From a checkpoint of a small transformer trained on Wikipedia.
Size: 16 layers, width 448, 7 heads of 64, MLP 1792 SiLU, 43.5M parameters.
Training: 348M tokens, 10627 steps.
MLP neurons of a small language model. Each row is named by its layer, matrix (up: input weights; down: output weights) and neuron, and shows model dimensions 181-276. Each number is 200 + 20 x the weight over its row's rms, rounded and kept within 0 to 999.
After each neuron's rows is what it responds to, as a language model described it from the Wikipedia text at the highest values.

L10.up165,180,182,177,197,190,210,179,223,187,204,192,201,196,219,214,224,239,203,225,209,184,219,177,179,225,204,219,179,204,219,210,216,202,192,218,201,183,188,169,215,204,202,169,196,201,201,188,208,218,156,202,231,206,184,185,190,219,209,199,160,256,215,178,218,213,219,201,220,210,165,180,177,181,223,219,244,210,186,205,217,228,220,227,209,205,206,181,171,240,200,193,180,178,208,202,228
L10.down165,191,176,213,191,212,200,177,231,204,202,179,199,201,199,208,221,206,184,216,214,187,216,160,181,212,161,169,179,207,179,195,209,236,205,200,155,173,200,193,198,194,195,205,209,194,233,222,200,228,231,199,228,172,212,185,194,166,190,190,179,214,200,234,191,217,196,213,221,203,161,219,202,214,209,226,232,148,194,249,217,183,219,200,235,212,207,206,157,207,209,201,206,224,232,189,189
Plural suffixes and whole plural nouns, often after a number or quantifier, such as temples, festivals, candidates, eight games.

L11.up654,180,163,223,180,226,216,239,198,185,176,157,228,225,190,178,194,232,180,180,209,218,172,176,199,179,206,199,206,223,214,166,167,199,186,193,216,180,175,206,191,214,206,151,192,181,201,218,190,160,196,187,212,241,210,198,216,197,189,197,159,231,200,208,197,196,204,198,218,179,212,185,197,212,201,181,226,196,179,151,255,205,145,215,176,202,176,190,177,161,192,191,185,231,205,167,209
L11.down654,205,187,237,161,233,206,234,182,183,205,208,188,174,224,183,174,188,194,219,195,213,166,202,201,194,209,200,226,191,244,163,241,211,194,183,182,202,169,205,190,214,188,177,210,211,186,175,184,230,221,198,207,205,222,199,208,180,158,189,199,215,193,201,197,232,199,191,231,214,189,239,219,191,206,190,225,212,168,189,209,185,157,215,191,183,211,218,223,211,181,201,206,182,223,187,196
Noun tokens or final word pieces naming illness, injury or damage, such as surgery, cancer, bronchitis, infection, injuries; weaker on other word-completing suffixes like hiking, tumbling.

L11.up388,222,216,198,190,166,195,194,210,179,247,202,218,215,212,204,222,212,199,240,216,172,195,155,185,190,194,233,190,218,202,201,220,217,186,252,213,202,182,220,203,228,182,178,207,172,228,219,247,241,169,237,210,205,191,161,209,200,200,194,211,200,251,188,185,205,197,202,183,222,184,200,237,194,226,183,202,206,186,198,179,215,227,219,229,189,217,172,148,195,202,216,206,217,238,192,219
L11.down388,227,187,216,173,200,204,193,209,185,195,171,189,201,188,199,238,205,167,175,206,210,217,205,196,169,218,191,177,196,188,186,183,193,194,209,217,207,208,221,221,208,210,158,185,211,204,189,168,215,220,172,212,218,239,192,215,201,227,172,185,192,214,205,175,174,181,207,196,218,210,199,223,225,232,223,217,189,207,205,203,216,204,206,195,182,191,199,202,175,188,204,194,229,217,189,203
Final piece of plural nouns, often after these, both, or many (seeds, wires, climbers), plus sentence-ending periods.

L11.up962,226,210,204,207,182,195,243,182,218,193,209,243,211,195,245,166,206,193,211,227,184,188,214,185,195,194,206,217,179,215,183,201,185,206,209,221,193,221,209,164,195,217,208,205,181,169,215,201,185,214,189,228,189,201,231,176,209,232,232,222,213,227,155,192,213,189,158,196,200,202,183,223,176,194,164,213,235,185,202,193,218,182,198,231,220,174,183,190,216,185,208,185,197,207,189,200
L11.down962,217,189,199,204,213,168,199,197,189,215,166,166,195,170,185,221,208,214,216,177,228,214,166,212,195,223,216,199,194,195,184,196,199,212,206,202,154,214,215,207,160,179,194,190,229,276,181,208,181,206,189,182,168,170,225,204,153,227,173,209,214,175,234,195,190,173,221,194,221,193,154,197,210,203,176,215,186,206,184,210,202,236,215,208,196,143,221,210,180,202,206,172,201,190,195,208
Head nouns right after an article or modifier that set up a following quantity or of-phrase, such as a weight, a population, average elevation.

L13.up1544,158,180,267,172,188,195,204,229,156,193,196,211,184,186,223,196,183,210,220,222,191,183,215,137,202,204,224,191,215,192,196,201,202,227,171,187,235,228,194,218,180,222,182,180,181,189,248,202,210,187,211,196,215,161,171,140,210,211,208,192,192,181,214,195,232,210,200,177,212,184,204,187,201,225,203,204,224,220,243,211,238,236,181,200,194,198,186,205,197,191,215,215,189,192,188,208
L13.down1544,164,176,203,196,214,176,220,197,216,213,186,222,215,193,225,191,219,180,213,216,192,197,231,210,179,175,192,191,226,221,245,198,198,165,197,163,194,173,223,188,217,201,184,171,173,216,171,184,212,229,187,186,194,224,233,179,183,191,198,182,192,199,201,178,235,191,187,210,220,191,201,242,187,183,195,241,182,199,195,221,219,191,211,199,214,206,191,210,175,232,200,223,229,175,177,218
Decimal points inside numbers in Wikipedia tables, as in 87.22% or 1:59.49, plus head nouns ending a phrase: itself, genus, League.

L10.up1051,185,211,202,208,186,194,214,239,151,174,237,222,209,204,201,157,207,189,203,203,225,201,181,203,208,226,179,194,215,188,193,170,208,223,245,221,229,175,234,209,243,170,229,192,209,206,193,185,226,188,198,198,161,216,203,186,197,182,188,173,199,190,202,171,209,174,200,214,199,149,203,213,189,214,170,197,211,217,219,167,195,214,216,190,205,201,196,172,232,196,199,201,208,159,209,175
L10.down1051,212,222,210,225,216,190,206,189,190,179,210,224,219,176,230,190,215,203,182,214,213,167,169,207,222,212,211,192,192,217,190,174,170,194,242,176,237,178,203,241,240,218,216,180,199,206,201,227,226,186,199,180,180,190,247,193,189,185,201,203,184,215,223,193,201,170,211,190,191,198,214,195,227,206,189,214,221,195,203,214,233,199,202,218,199,190,173,199,204,181,193,194,202,155,218,180
Fires where a role or job title is about to follow, on articles, modifiers or the title's first word-piece, e.g. as a, chief, lead, Gu(itar).

L13.up66,202,239,198,217,151,220,181,200,208,221,202,193,219,205,165,181,211,189,201,215,208,213,214,202,201,165,217,227,154,214,206,205,221,205,185,188,207,212,198,202,187,151,232,190,216,194,198,190,203,244,216,201,212,179,197,196,174,212,171,169,226,161,186,170,204,222,189,216,173,180,225,195,163,177,197,193,192,205,189,242,190,174,211,152,190,236,238,195,251,215,192,190,179,217,218,198
L13.down66,185,223,208,160,195,201,181,155,207,195,174,164,207,211,214,190,160,203,198,140,192,213,210,192,223,201,171,183,213,220,194,185,182,198,224,214,224,237,194,215,212,198,193,199,201,220,225,181,201,193,219,207,191,195,229,196,164,199,203,198,194,201,206,212,183,221,183,196,206,190,159,225,244,207,208,214,180,194,205,214,202,193,154,209,208,217,191,191,195,175,203,232,190,176,206,235
First token of a new table cell or list item, often a blank space before numbers or the opening piece of a name (Hus, Dam, Hit).

L13.up1014,205,152,192,184,172,186,182,196,197,194,164,197,196,196,222,210,163,213,194,211,215,212,187,171,198,211,207,187,194,201,186,203,175,161,172,193,211,172,222,230,224,195,171,195,223,173,207,173,232,199,223,201,214,234,210,168,220,204,162,196,188,184,227,183,243,182,220,188,220,145,203,176,228,201,220,200,198,200,184,206,230,207,187,197,186,191,219,171,199,155,173,210,202,213,199,197
L13.down1014,188,195,227,172,189,194,184,220,207,194,194,209,216,205,202,228,188,193,204,217,212,193,194,170,186,204,220,176,210,208,196,227,209,200,187,174,197,205,191,168,195,197,177,180,242,213,179,197,218,208,186,191,230,205,199,169,193,174,196,193,182,185,222,198,200,175,202,195,197,146,227,176,179,228,218,189,182,217,210,203,173,208,190,205,201,198,212,169,206,194,215,223,194,235,226,191
The final token of a plural noun phrase, or they/who, about to take a plural verb, such as these seeds, brass instruments, They.

L11.up206,199,196,224,199,183,232,238,225,175,204,215,212,205,226,222,199,221,213,214,175,253,206,153,161,168,206,216,244,221,211,243,220,224,204,187,173,200,177,220,209,223,191,215,194,207,193,196,178,199,167,220,219,160,177,235,187,192,178,241,193,207,201,219,203,216,178,219,208,210,208,179,207,217,188,178,204,198,201,195,210,223,191,172,172,226,211,210,188,184,208,193,226,209,226,178,234
L11.down206,174,187,222,192,181,201,224,206,202,212,186,183,202,171,186,178,198,178,182,181,214,197,180,172,232,219,213,209,203,216,193,229,186,212,183,209,183,192,228,207,185,213,208,185,196,193,224,214,169,178,208,217,187,190,200,188,186,169,226,227,212,227,195,182,191,184,201,225,207,229,154,200,185,194,207,219,210,213,193,207,210,169,208,201,212,204,210,211,190,195,206,200,198,188,198,170
Tokens just before or inside a number: decimal points in percentages and population tables, currency signs, and spaces before quantities, e.g., −7.5%, for £1.1 million, Members: 240.

L13.up889,245,193,220,175,216,224,226,223,217,184,220,199,179,166,174,190,196,218,237,184,196,189,209,214,201,218,212,255,201,207,176,208,222,179,172,197,237,150,223,198,199,198,182,177,197,215,209,186,206,209,210,211,210,191,198,209,188,190,210,219,228,181,199,184,176,208,210,203,202,225,243,179,182,212,171,207,225,170,206,188,168,214,182,179,237,209,170,168,216,175,221,195,206,197,214,189
L13.down889,177,221,198,209,208,192,200,187,177,211,186,195,203,203,171,195,207,205,257,210,213,211,188,183,195,220,200,228,194,187,185,194,189,184,230,189,224,201,231,196,185,197,183,183,182,247,170,206,241,204,217,219,211,182,216,214,199,212,213,224,189,207,206,189,228,255,202,197,179,181,209,214,192,192,217,194,239,213,208,185,188,202,189,190,207,220,222,202,207,159,205,193,215,207,177,158
Mostly nouns or first word pieces just after "the", "a" or a comma in expository prose, such as magn(itude), st(olen), cl(uster) or score; the tokens share no clear topic.

L13.up1376,203,225,208,192,186,220,219,177,232,229,222,192,199,189,205,194,209,223,223,213,206,181,188,216,157,206,213,199,198,197,212,194,231,199,220,156,212,187,204,181,197,222,186,209,162,190,193,177,202,209,241,183,218,221,168,193,186,210,223,188,203,202,214,180,252,215,211,210,192,192,190,193,203,183,219,191,202,178,217,182,159,207,192,199,171,195,236,192,173,207,206,215,185,178,182,231
L13.down1376,187,165,210,216,214,188,195,207,198,203,184,210,207,208,219,198,166,213,201,178,190,194,203,187,207,216,181,225,169,169,167,182,220,193,198,211,215,190,171,210,209,208,193,182,226,232,178,213,229,207,223,199,197,209,204,181,217,186,198,214,187,227,189,209,236,193,196,220,180,173,170,166,222,186,214,188,180,246,200,207,254,186,173,209,171,210,192,200,208,219,174,212,205,225,197,186
Mostly final pieces of split words in expository text, e.g. -ine in Protein, -ia in aphasia, -ological; also scattered function words such as of, a, then.